From a checkpoint of a small transformer trained on Wikipedia: width 256, 515M tokens.
MLP neurons of a small language model. Each row is named by its layer, matrix (down: output weights) and neuron, and shows model dimensions 0-191. Each number is 128 + 24 x the weight over its row's rms, rounded and kept within 0 to 255. Numbers have three digits each.
After each neuron's rows, "fires before" lists the tokens most often just after its 100 highest values on Wikipedia text that the model never trained on.

L6.down362:140112156103171149113156092134107101110140089138142142135093185098072146136167144131135117116095140136087134103143116124125126125107131156127130155135129149109122099101146126154119140135166122127142082103122129100081121129131107166101130092101151140135146163102135108143092133149134145146138097132100091116138113175106107063133104157147158146137136090115131123115109129120140163124097109122103156140165176145136105140151188111151108114130118126111100121109093135140156107118105099161157160160185140117135148133114089121155136121100136157171123122116140109130127126134175166116
fires before: "er", "ing", "ers"

L8.down926:159128117108124116139147139095131152133114150126165181087132183133081110085102111114144111147120128142086171158140097148126126171137123140110139129112083136138090123166152116120151126136117120087157149117149101139141125153118136125133122178133117135181111140099141118110132149141109149096166113130150128123155157145121130175147128120118098140161107127118134099103118119103107150102106106126152127140123126134167125130102120113148093143131147149098118227137135099119080149126125112151171119123134150110158082102183114135161120102095124112119149157102121156100133138076118113139
fires before: "ay", "ac", "ace", "ann", "aced", "ul"

L6.down714:116144138088141139144132127115128141161134118128124155105105159129130105153134153109078135148134117165127118135110111136130151163112136183128150103138105132152081119078141118147115093150102145151129142109118122082102125121116127155082113123101088145085144089125124103144111127122090096139116120120172150108136161145133153111117132084149130142132190140127115148146092114130109118118088118116151108131132163188131137128151124131117094139180136097112126089174090136143082138164107079130143132139146167080125160135107134111148141110097158160129142135129117164110109158099163120155
fires before: " ", "e", "ity", " Reg", "land"

L5.down361:096106135136133113111131131128111147105129146103157134118106102150165115120110143174141199148132124068153148119139128095084146114112109147141141141113106064126141164160081138143139209122159125132144150118154135137116125155142120126124118128137141096083134109126115123120132114151122133120148198126169127114140122139088152111125146127176152083112115141117118094147141109150113122156141147125117161136120143134135135120113104057118141150143121103123131123098122130163120115128098130114131124131165150133111148135122138091161116119125110119084134088141150167127118121090098112157
fires before: " |", "es", "ed", " |\n"

L6.down863:145066109148153118127119152129113125183138077136118141095104116106085123138136098140141109077116105119102119104129134139146150140143149145122155146133123101153131099121134132091163138119076168090062103146083137132129121158141131134121148136150107140113185178109120158153171107174096132111095108137150115131125115117157115123125154126133124110177161137143119136151163112179104103149127151132122119123134141159175121093121153143144134127131094120129114127140128120163141122143150132100111104149145120096102115070138118140137129117109111158143159121067128127126152160135169116108
fires before: " "

L6.down1006:140127145138128158118170125096105127109108083135118115110150120103125114130142114160116076121163101153168138115160095127119099154104166115157152131146138154107115167146119117152126118157139094088154155117127106131135130153133117103102142071126125092184158145111113194152118175158099093099139155142152110128127141128125105073130095131142142135122087119169143090125108117075091200112122143145108114137118152137154151108154161156160109128168101164107115137105109112088125120111138141146112156142164166105138128154119145177112111166099172117163153115089124109167112103149138125109
fires before: "y", "us", "ied", "ies", "ent", "ents"

L6.down533:117096167087171113114132141116097135143124085161129163112120145127115132125158127157119129128170141162130078101114094096139144165100122133117155121152094169109143079125102137102157110130135111165133129096121153096124181095104113106089097088154180129133129134105126152125121109088182108171093124138155104113087146142152108087157136126148130160165101110155151166134140138149126141129141125138090092110124103129122150121158141116152162129139118115109153169122102149107116124122104091140148138142140158080115142094111129136122100123120170144131129142101115101138108115147173190112
fires before: "c", " ", "in", "uk", "s"

L6.down268:126123110136141139121151130112132144142112123118151169148142141110088140124127145129125119127192142095142114119142164130124114149132102125120151164116166104072100126099157122093125132117121176101117120128173111093125104097141157144119109145138131120121108153113131117150140144117094163097173133114134156140121119099126142137122139122094080131166086183181108120164111100129124169104124111130197177101102133133108144132095173130107101146143170124121127147131100105106137120098148124128142134130157127108138162116124142114115124100122122125118129069113126104116110143103075153172
fires before: "es", "y", "ied", "ts", "ely", "ies"

L8.down308:104152091141142169114099121109170121128150130140112122111116142131108122154172137099127124136161107153101072117171095116151138110151138157106152146156154119106125101103139136149087130118128187122154133148095115130123119124164138111104110119150181137150122121150136108159119124121132133095115114111116168097102091120094200125171117151115127167113119118099143131171130102148149106098129131158119122162114115083105134148111113079148090095124110137133132113102083157158169113130127105115102118131156114133140170126104159102146145148145142065149135124186092113109101179149152152141
fires before: "ing", "ings", "er", "ten"

L3.down35:123165137121100099088147133109145154107110156143110126119141152102130124138181128097127169144155146148135139131170140159117122108148161152129108134119083097121160125138111072137108121134131102145136158124114128118095124138083132129084125120136126143105169102114103127100105113118120142124144136122127119136127112122086181128084117091087121131137134131135139112128157108150135138128157160115138121107097097136145144121117168117097132179142077112142133084131153138127120175128122128081105132097127136140146139134112157122159093119162083133128109120093131135167171126159216146138
fires before: "ack", "o", "ock", "ood", "u", "ate"

L5.down433:131115103145151115093088088112127116171100128172129129181120126123136103124120145104108127093103135112117132120138138105161089160152114186135127122082124138156121135143132127139158115175137099142113096141143093132146142117100145128131114112147137142146140139056110141130126095159161146185097103145162104169136172156133130170126135093125109141123123129154156123100143125166113138116200150117112109116103105146108135128158140169099148118131148079101169110135150148149127115122093119110113118170116140092138122128138108087082170132127135121099116088133153164120103123142133127104
fires before: "ad", "ound", "and", "av", "ther", "ay"

L3.down58:109159155109146135092088122156143160079148071129129097167133100122145110116164094110096111153095104133110094159130098131154155122118086192135099129097158126112113106155113128116118137106131122113095177164091135115096154143120149163107085149135151122109138157156139167169170139105142135156100111174149141139176151118133134113147121159100118104118170111133140096144124150145108161130088123120144128099156133144129124121132122130123129121095134144144152117181139158135149082136133127093137120096099164164101127168146121111152147119193117131114131105151129169160146144164137110136
fires before: "ed", "s", "in", "ing", "x", " to"

L8.down237:096085130111107102156108138166137128129114112129131137140105133140117138144140079169162094169154141087121127125135149101087168156104135148146126109132089151114144094137174121122147122150152138116074141148137096124150129110077135117094148135157093149133147086152130141111146130163111120103110155083077107106124171123153117148116106148090139157169170135120156149113150128123142099132139143124117176108134147152148113137154140110134107123148139133171135145182104151106070125103097120144136106113168097092093072139141112111157094125067161109137098153155128125122131095100171111133
fires before: " in", " ", " by", " on", " as"

L3.down529:124134152133127178101156164137157120143136135154153073099157099107125110127139126112131086122132079114145095136135157150107184108139105122152124141119115135135131091139108128099120134100118105079122153100134113138159146177104131122175162108122128138112133131146127144140090122156089182138142119137126131121121114198177119142134156145132108120096125136104125158123137072102089117150131133135139098138122119063130169144103103174131145133151127146132144099161101090073141088135124122101103142147125164109155094116114121142148106117086100130152158196157126106122155111111108133094
fires before: "i", "form", "for", "c", "im"

L5.down632:139134118159091127147128126137189125101114086164103123150132125090139147122151137136165115151145128189163109144131126092169156141125173115096129083084139099107097132135142118130114115126122101118137091121134101127139122123137106102108087158144152137116113124102113183100156100124114124140063119141141136145090141086080107082141124113141125116143115153095097101122136144183134122140172165126152135128164123169105142124078127104143125149146171095127170131105140135119122163127120135125152117060143136110103098141140101148122136106109167110161165092127114127143083142105132117136
fires before: "et", "est", "l", "ets", "ly", "le"

L5.down491:146128083123136178117108090114166137156113102125104165155129177113159135134096099121130169169114143135040128153098165135093133145140201088117153135087149196146078118123126126121131142131105117096107147115097131085120129117100127106171121142130097132132134109153092127093151145133114144159130127114171155087098121117158139143155133087131124092119144108119097135153170145112098169109166095159104163101126145145153116138109120083092123105115132130119122161121131105125125150141134145128110110134128113116138120140112098142143165147075142084122097167147137145163135144148133108127
fires before: " ", " the"

L5.down341:166111148131124151129104152139161103142115157156125189182186123103134120160139117165092112157124146139104182123153132137145141123122122144131106159123073153128112120142142094060177076123141132105136158136158129138142112135131157109137136130184118115119167107125134119126141132134097096117127120150132142133101167107129110104133098121170146125120152105119136130158117100125120142120144126153135119137105120125113165123137161139121145071146145141105142112140116160121139152117156105106119144150105182149123097092176136163145155087131130129125144134126112091153087112084131103098
fires before: "ol", "ad", "ain", "av", "aining", "ack"

L5.down378:129103144145124109118098108120163095118137077112149133113139145137142114162144161145111145129128121091135115118114117144135133121069146123052104165096142107160148107157116116133150126095151078114126110129126124097139129128149176156138095115097124124121131120170136157143139095126126141067131132121158142080162182105135134101179149120128114083139099116108122139173148140063101163106152117114162142117100113134151151103162185105140138139121111098086125136095117127125149115092129115108134127092095127151123137187148202171110129119150142155141136115101116148130135162139153127144
fires before: "ed", " of", "s", "al", "ific"

L5.down137:118164125156112174114123144131141152114127111162079094131109127112140130128158113113093160113094150118126126108147156112141121096118127145121138137147085097141127110108090176120168107133099149111115089106161092118166142134136137117130163116123114133150188130116138084109108150119111123155178112096133111094130126176176109123120108136133122096160078139135103179132123127102065154105119128137154107139116158117137138118156133126136153126173084128109084119147149132150112118115089116132111150145153162078142158134123154151115082107139079098128108107144136115118123151161098118133
fires before: "ed", "ing", "t", "is", "ition", "it"

L6.down949:087110148162131124155133063099166138157136099125099112114119135105124135131135116125103139108125105126104165145157155126127102099132117159178101167119154113118130160143118110114123113105145151085131144102176125132153146135142168163104111118142180166125140150112147155110167169163149105122164167125145144119098101135125128119146133093119156132107152115115160129117101112115162113143109138112138095150126105122120186091122125150163134122096134111137161096112157046147131118142113167130096152142124115144144102105078097154110130139107124132151142132152096094131112197159124147141
fires before: "g", "ri", "n", "t", "ry", "ts"

L8.down837:118109130113100109196133107154130113118125124121108147118121131096089130144072131122121150106107176141140053124111163134132145132120173154075087110091112115104128143138127106161153118091140079153161139119144137110160123145128123152126103142092106161155119159117107126131146122121128145118125107133117102133179132131120155169097109166145163140169146098127098107138070125148142120113090136115110089146177113139113162129156148146184136137141130102153105117165142158131170179102115124143089157161136147086148080136111108097130112109100121121173141123137156142097114152113125105118
fires before: "ing", "e", "ill", "ry", "ay", "ind"

L3.down105:113113123079143129101118104113096159147160108076157124139112099201134123110158141149159133101125123116113138128148121109104118106128125117112148090148165169091151111092151106114149162111159125099144109131166130143123105103129137116122143146145114190164102081104134119108113155096098103150151153178135140125115125133144139123157121170143144127140078114151120104114114133131139172087091136115164115131140130135124078136129142136176135124142147187123176115155122144144166083132130154112091127125119143126138159117085159113093123140089134095131129109114116136143131126100122175134
fires before: "ial", "an", "es", "y", "ons", "her"

L8.down601:168119128158106151136141148153121152135154133126182122138139100142157134140121119162148125130124111119154098124132157171108091143129121154142092147137090140130145124157118120115144155118106142137102157123139106128066088131095103118100109144168138125143187113133120074151126140133123140170096129153107151146107107130124112135115073134130165147103129090120124106168082141135120124140106148086114131136136130173192157098145092157118116090150130130097133108116110128107172119126135125147153138148108147101102090101179074140116133120095147149126106125133158116135104140100120109144
fires before: "0", "5", "1", "6", "9"

L8.down882:133098139161139073146138123153111144120098137147152127123116130131158131153136137118153126132118109109113096117145117043151117120096140166125102147102136180116193111124141126122105148185137126136131118124131138121081169166133142075153137126116138171092179126129182117110126148150166131136124148121113129086128150118106110113123104090149144124139123129140108130133137127136147088134135159140135146143132114137096070102117114068111144106116112175138056129112159141094154146092087146107094084128129112143087119131115152144165145134119115105093176122094095145151113128152179126165
fires before: " ", " of", " ar"

L5.down833:123132161090124127087143128146112089113135118112127123131116080148138117101171139125161143154139171148130116134126119122138126117179111107113109097146117115111146124136092141110157119137121171069099103159115140135122114092106128127135128171068134126141109125122109135209192153131130070132144100095105087106102117170101131140131158088125142172115126127136119082105136109139121144123099110124131095137119156149136158142135158178132118113111148157122087116112126121141203127113119080137105120156126147143124147119108123141114089135139092174159190149106157137123122129137130111139
fires before: ",", " |", " (", " ret", ")", " as"

L6.down311:145120153134164131118148130127126148112126084149127150111151175104107125128083123138116114117170176163111086150084122169124173145148111105078157104120169119117093097168130143134135116152107135141137110093170095094152152086135104179127149155116154118133143162133136133169107151175077141111139123141150104127127126111091139154129119116137130123121109104147111111099104098118150149137124119161133134093157124132142127108098133148117110112122138121135141094097124132198120113098111111154120098166156149111099145137122095140114154123119130128131086122166166123090112140133163103125
fires before: " ", "us", "18", "and"

L8.down653:159146122111124128129146098089137145136140146140141116143152111120116141081122132119121156107101131064128150090119110139108141085047113108105113137172096110085124128107156157129129144100119155141139138149107157121143121152082124129131119104109144188141100104129161149145144105143125150093148116058121131139111146113142141154146172105183140179153172128113156121164137119123141104161108108094143168147100126101102147126127141143144131139145132125163139102125109137101148115134130152131132139154110173119140123153158113134099125127096121245112090115098155140145159125111144104123
fires before: " the", " an", " W", " a"

L5.down598:132134107158115113104129138066123115155129120141111148146190123083159113138112144143133169094121117125128124113130075132108143113149143139144136100125180164144134154132152142122120113121115166127140156151154112081124166113119135172080090152107112137112088084128080133161097216129115116107127133137118103111096122118155113148110111127147133094114135136121162146119148131137123180135147096152090180109115119129098123125119165154097125126152147123088141098106134115114141120130134144161130123129136183152139119131159129140091152135104108167162121178138129092180124154143146092127
fires before: "act", "aining", "ain", "in", "ack", "ast"

L6.down287:088106121147135133140130117130137125134112158151088142171132144081137135109161144099095087162129146122131119141159108130156125137125150123116139114089162137140107099137093126108165156126170126122092097051137089113167157146154150116116110095142115155128101152121079125096150140113134096129105152114144154141118077142120155117077126126156169117068116179159090144144103107117135149152130096125168093118151142113159112105099086101125126124156136117134103145163144148142122121091097121104116127172156149123144107156121112133147153195069137109130129128129119099173159088173091137175
fires before: "t", "ts", "ted", "on", "em", "ter"

L3.down291:108127118166139140141111108157153097128123169155129136122144122124119171139126148123135120133088138086156104125139132171129166123129106143112104172127113173145147177105139126122115168119169150100135173124118154185092087168147123141092050153156085083159115140135091135135130114129122117122126131146137081147153107139139139154106126084161127129101109150147150146160147114126119098096146140145109151115156131128126127145136085128128087187134136131148182082115140122128157118130152124148106130118127160135124058128118129132127118096125114069108151136134143177106158089140111132118
fires before: " a", " an", "ed", "s", " |"

L8.down539:096166120182110143138068133143170093097102150127100134125140112121074112121158115095153129135130123115184087135122089115116164131117115188145154145102110085126153109167123121088110157116110108169117113111126153092134109136101134135114145179185160138126118145128135103143118096103147152123154099135163180113121125208132126154128111117122111141130089121124141141123109102128159145101097143118134112147142111127147160143139122118155143122134120106077114149136100137122108133137171123127099136108100106119145141133108105116114136075124124098172129115137136115100118125131119154131
fires before: "ing", "ed", "th", " be", "er", "ers"

L6.down831:124146116079109132146143123118124110158113156148126124084112154109128167093129131137125133140151126134178124141116134119131163124144131121158113119113137103141087127133112114115111091086127084186144166119181109118131118107112124156131161147099127177149156155152114164147166096130162129099103118143089128126120121141080182137097106075154132168135168120144109139170132129123117126146134149155122069101109105097156114148108157114123146062114103107135162131105107109123100089092119151106131164137101120145126106128142090123111088116102120118165109113115134087095133116158140137130
fires before: "ia", "ian", "ther", "iet", "ain", "e"

L5.down308:133098152110134138123111167128131072121110055106135114111157116163123122130104168096168107170147162154125135161126157139130113142142110157148095141099135143148110152160154125152148107151141157113104083133107114170108104167137148079114166116170122139124148131175126117104128098114114071131123138114126111113148132114166116171121111148139085164072154158123141152152116107133188128104146151142110118176116133076127152134100138082118089091113101123076161120100112149103159150150124139113147156126132159120134122134090113137122180138106129095133155151138158123169101150122142117093
fires before: "ing", "ial", "er", "ies", "ten", "s"

L6.down405:162120050136119116108111106143109123133132091117151150131141080154149076089115099150151137099117123137114114101073125137177164136146135174156096108152137149122138122132159114119138144076122132148054153132118126089093121160142143114114091133124150115146145098132139148131182105138138108099068135104169123164109129137119090142133120149132143091106120135108134103123121099144123116133164127146161120141145141165156150119143109137127155121113155146122138146152112123116134099126102137154130154174118169091116105200117105128120115139103156115114109119117120130168106150157135155103
fires before: "ad", "ther", "te", "wn", "l", "ok"

L6.down561:128091130102146144161153088110167126109100102102148135141086128111148130128124087184134149112068103119102109133121112142137124110135099104101178096134110127141101138130134130139173132121150202129104105130113179110113147149151136123154162115144111098143143160166163134128135165122155115116127133110141130149119164118122133105146164129125113170109113119114168142136142157135102107076128151142164115123129079116104146077114126154130096106140114127152176174108159127117128140175170135097147081124088109110103116116181125156151137160153129113127140101163154097107097166123089162144
fires before: "resent", "ay", "ent", "el", "a", "ublic"

L6.down877:124143144140170117122123137138104122136138145144165186125136118131090168136149144068148107144160088143137142173124109088141129130111124153101091112158092124097101103131119111179138127118104114094176132140166171136119128139147080121127126115123091134093192171152149123142137106127131111145130155155118111140085116133106158077129130064124111133159157094112151121079153102146146122130115119105079148119131152125135113067109158121134077119135139153123117149118143130103130151095116157129141129131108121141128154144120133146137119105090144114107134155143141171154160121146131112090
fires before: " "

L5.down611:113124113115113109157118149131181135124134106121104105136121147134131118115112152101103133153093142106135116128086094085106135149157057140098160107143085117156120116100137087115167156161136147102061110114118180118141138121127154130102137115121115102088106113151138173142160127162117103159110139152128116127137115124158143104110105108125123138125145148123099099158125112098155111142108129152110127149100162108129077124096138096134152110127142114137125124133150160087118112080163144152104109169154138162117155127128114124146142110183147140127192127141141126135075111168127150079
fires before: " "

L6.down997:126148136144121101146121110138142108159153141133111114081111102119106109131154123136134103168122156125072140132158123101151112157153113141143139121137136164064149101152180143144108160145128115112107121118126154147117156114132141164135111115081109107191112163112130182179133156122063137126120150113125135129136160181110122120113103154160178143155125133151113119118125099128112148146114098136139142112125134109128100104139120133108165110130144128100164130122132153120170096122069105131124111074111101140119109162156128144074090113115124152118183099106123110106098143115120145156
fires before: "ed", "ment", "ing", "able"

L3.down1002:136121086125103131104146120159149117143079142146155146102120128090158135129116129135128175160106126131115127144116118111107137151125103135126194124139124115113152139122136209130157146146120143116090103140151112078099151138177120091130119125152125163150099104078139106107082123105127110080137113115147145140125132121165153101069132142120181149127130105155153157138139183085118116124115136151127104163073113125107135125119110156162128130143111160107157149111128107132134147136157176093153080116107108118117105089103114120133106134152118101145167132106139161153118116094127136160
fires before: "s", "resent", "ubl", "ublic", "t", "od"

L8.down118:124131137103148178142148144123108106161139112111104121143121130133155139119143080131152131132101131181102112101141121148090118119104104094104125112107154116102102094143116060152162140106107136099098096161113080173105080132198097122097148132124113149130072111107094142141164125153123130133098123133135146142100100145109094105142160135115136159145119153135121144063110124150150118169120129154126119150145145126139133165097129123132132148123139151167112128127144155088171172080160128116143095121144109124139116165128122129183144152105134178087093158107125151140158127177162120163
fires before: " |", ".", ","

L5.down879:154140140135149125115135104121104139125137079141087103159121150116118155110157154127183107108164168132080097092189133161131160094094163138090118103117125184099137133111137114147141088125140135133079146143099101135152134138126129132161104094130093130150156153183109149178148170104119143120147093134123114111152163174124086140134085137150164119157146106126157164115122171101101145087145126172153084104151127140138150115136155108169130159101117116142118186165125074092141128102108090146121140131109104098141125151152102115142126114099136103122143119101140110099129088097162113148
fires before: " ", " L"

L6.down744:115156140107096126168155110147174144131155123095148094118089150108163162099158110096140128178123104173090124156131117133112113114088151155132110125122099124124111123116149141141147121118118094137113099073131152151089106113123133062141107146170111134171063147168164184137125104106115136143103119112106133136130148120096120131153125129124115157141122159110146114107109104153145140114180136102187125095157114096100129126067099152157113145103143093086136184145123133132156113146104128106150137124103143143118139131140150126168114127099140122114110141170124083107102146145074152083
fires before: "hed", "her", "est", "ff", "%", "le"

L6.down739:161121122170121108094126156153139120118091092120108095135126167119167131140168139112162124173125153107154131114137100111108149127108137143136123082134133093127153152134110110136166122096145084126119063166122169159125121142103127127118137118121117175172138127097170144130126109119124164123111139104124123121102140159135154123118147108119129168146121097150050115168099135149108150117138118116172155153047118161135107158142157124118140128116084106137115090151150147096072139103146120121171120070128072092158138125158130147090162126129140065157150139133118110144130149110096165134
fires before: "u", "ack", "ock", "ood", "ow"

L8.down508:136122185112132136170156154144161119129118125140077109088133080155170153111106145122140156201081161102116130140168161103130104143145148171133147135103113112149165109163098147144116150161147095140136116155156143110152161163122133175184118142120168101152136152138134111115123117111129164122141136109155147075135172122101111101158136151119110121112066117123100143118132107139113150146142163124119161124104115126133109127140078107114126162137135144150147148117171105103143108136124123153110111126119110088090156149109116194123127148173126120100106086134095098106131150125127116105
fires before: "ed", "s", "ing", "es", "it"

L5.down570:145152128094168076125093136115104114160103120161131159106087114176138149136159161152148126147127067112131115094114155136113117111152164159102104126109098156091135161119154126172126114126142138102148123105193109140134133145114077111124126127147119130149096122127107148147129158177150180098099072159113078127111118135148142135151091118159105118130161171124133183141107091125111152110131110141132157122122168121136145124115147143109154137103154090107147131088148109174165155154174127150133137146122151099164083128103119135092117122139105112160106135132088067100130120117119132117
fires before: "al", "ey", " to", "in"

L8.down391:163142135153131124098157115125124114135162135128106130114123144110178108155149143141207075135143105128132128163122108103100117123088123100110088164171156143117109100109149137124116131126147175128096111131110152122128153139115126088119123116143122116131142093114090128100141105169103133111143123098128127140143118142081155100126150110097110152106131132090150143110132138130106156134124136128159132098121138128127086134175157098131107097156122135107155150106125160158129136121085108152146150150137113123117160124142100084095141148086159109149136120125132115139148163110117164115
fires before: "er", "ers", "ed", " |", "ing", "C"

L6.down203:114137130088163175091151129106142099173135144123104133171181130133137153154109126141131120110111124103111116180144076138158167165111146121166121133094138142109115117156114129112119066112099113100115151157154100142160127106113136170133108148157166111159101120096128099136104158165136127141116102157124157128096113101101149138141098116155147129118149111114136138125142128133153161132129155146104111131144112157111131093149122130072117143158123160074108112164148135085114123160120114103107128150134181117122157101172121134094156084162111138143140116145158100115130151135134097113
fires before: "ad", "ack", "ain", "av", "aining", "ir"

L5.down445:112122130133110164153123127133088129146138118128116102132100138104110146159111106129114133120141104128152140127107107122064138145111132200108093114134128120133149156114098134175138151072147177115162131144180110133085158146159119125154129130120129127103135115180126110141095146099132104121175089156132120105118101117144134076175103080122111125094108143128099152143180104135135099114126142130158132168137120108145146142124118140134099133095090162139115136164154097133167116130128145158163149139106106089101110158151185139124075115124071114148169109135114131153144122125138158105
fires before: "ed", "ition", "s", "ing", "ic", "it"

L5.down201:121126084142122106103157129170148139165138144106102145154160131117167158124110145184153129122112123153136130129189137135110130107139130137073123109165165159124150112129127134129092122144157130106089139134135084112134167142180094118156118132117085127177132171108146124124136140122171109148143078099125131111168127116143138120116123179096105124117121098147141142098112128086099154153124151125160133119143114144125100141066162137203147134124117119113147120172168103110167138152161121107164120087124120083117125132126116148089118145123138141142102107139135090079107096111122067136
fires before: " |", "ury", " |\n", "ry", "eral"

L5.down253:140121148141161137101086130161125127170126055137125097099120082121089157117122142152151122184164130175140118158097171136165135103173151129102110147149137102139115120131135135159161108105139143121127103161087119131122163136154131141122165110094123090101158154169117154149144125115062112185102154162116112138166150149100155087123118108045094130105166088118137114137095090125102146122115112107152157149096146139112153137167134147103114121125098127138124089117153132141098140127129116120140152099102150150122158115140106145124113109119146125137168104116128120155130129157101127138
fires before: " ", "ive", "iv", "or"

L3.down232:150167120093124130144126154105133129134119073101132089147113120119112168125140122136162129101123076073142133144107116129104155127149121155121130119119107120120132135153145111091125128144138089140084174140127162132133166126132122126152145192142088125133109123120091121122153118174141124106099126127157111112157146127121151091131137164148171112168147154144095156110137113107143117088138146152151137132091194121117134092137116081123151101113097101107129119128105127105147113103128085112121128173126166163164106149176102172094164069126171157133142145122162133100120150081168143110
fires before: " ", " S", " D"

L6.down586:122151109119140124145130131129108123108089101112108144068142150146092130093179173116178133109132151123144158108107095111114117147099146149134158125140138158097141127135121111143121118113148127135128149146126135120165138155147079124108120077104107115127157140139132154173121150108164093142131130105111158124102160160097125099117132141148167127149094112103136111139134143149110170135095108101150170118095141131134132140135150127106142077152111105116142179108097115141118103107143134152147143138102167092094200182142143107109106109099122114148154096094154129121128139151084199135
fires before: "ed", "at", "es", "ing"

L6.down274:135146143137129151132132097120096116111162115158117125140053119139147114151142105122148119142109190137117089122118111128160122091158132109148112170121091114126146126113091113116119096119095153119145091166144089128122141142156089104108142083110123153140098113152148148135109125147126129139126132103147127111091124111154125150088098139126146109108100118148109127129111118100111129159137132152195088145129143108146151109160116163111114145144131118106125093144166159175138118163112123153124135161158126151132080092147121099163143146094159123099203171140101108106120092203148115117
fires before: "st", ".", " |", "/", "ing", "–"

L6.down830:129127173126106132137119133168124109094104080146103105170169088105103133132131116173143153124146112091144129128131149174180103102096151163125117159149123143103167139110080121113155158069131142109137129122150116125121121142153115175130112091099175117182147145116151166147151092103099111147150131111165148110166110146107117108122121128142133133166103125129097141099088122164139162120068144157126161085125170105152149179144133112128132113139163139122119135123094103117105133122103114111134161137105139084097101122169112150131104149116120124107135124135101129117066143088148156098
fires before: "ment", "ed", "ing", "ers", "ation"

L3.down428:077143122101124114160150119152129115133103127148193163136149158106120110122169118155152157130129116095104113114171124129131153136127070151103086147153119122119146147105184129124117151100125129126138139134099132102125130142119175132155130115173093138140158108114122170162123102128123118122115099127126128109137138105138149113138146132122127163123111127102156150127152123124099166118089097097161131135099119129114115086136158117102102159137136130103119139096151098170099141115088139117138126142121154154130146103172111105153118088113144126191124131134100138152118128127149097145
fires before: "er", "ury", "ral", "re", ",", "u"

L6.down412:106128150105088168146154115112139154120121113124101132133118113124115166133113120154112111176116116187120145111090164123084134110117091092133124127142155131107111116079125128122160115148105107116064133141149078164131163126138110164095106094147118116128141120123128120154151145124126135144125083134139099158111079145118145116143140092162141167149131135104068110163118124146158158076146086110107114127096150105128159098143131155186133154136113118119137131094129091115120107129156140129128136147141112121173138177100139118116110142056080198145135163174170099148134137132110108140
fires before: "o", "t", "es", "g", "z", "ic"

L3.down723:159139155175158108199130128113135104092138150148174128136134142129142148102147122126102120127143088113139136108087151161098104161156158113139135104101114137087139115121145117148147125144110127111172094104103120135143143145169059120070109131125126093146096115129114141173084148123102091121162106097135064144135101147083085119121179126113156152126128110153122155147129121115094147160105120131120127158127161136127132173076100124086160145093155112133120101146139112181124167114137105106122120119174119121088120146135127147125080114134092093105116150141132111122132150084118143114
fires before: "pt", "ed", "p", "act", "et", "ec"

L6.down378:144152114142176130133145165153127115132090112106127149155103148144107122140078140109120095125090099131130098152103150149101124132123164136069105133132106123126123153132079171151113148128144120110148167134094137112169106064144121168139153130156135102104163115113095087160139091134130075131083100121157113091135123133156135156126122119109123125144143119165128141135110065157098172121126100106140132102149100146193099100100105161163133150138086148144103150085141152153143192125099116116119092155163113128114141150104110126137185127107100141144176134141098125114108133135160139114
fires before: " "

L8.down728:127105144119113127152130134120112126145097141150175126129116118071142140165139156164122146145161115116150116151128097152097128125110161119085076128098143129142115133120119094134124141150057112141106115155117166141110123121109157122146130129151112166093134116134096127111096102110120136188147136127140130125159130141128106140107094128129182095132165146143134115169157104093123073092091150114122094106128165113151124171178089116152130112137158103121121150127171145122158137146126115157170115110145124096114116164134092122142177075104121124098161142099135105160148133157092169113
fires before: "0", "ing"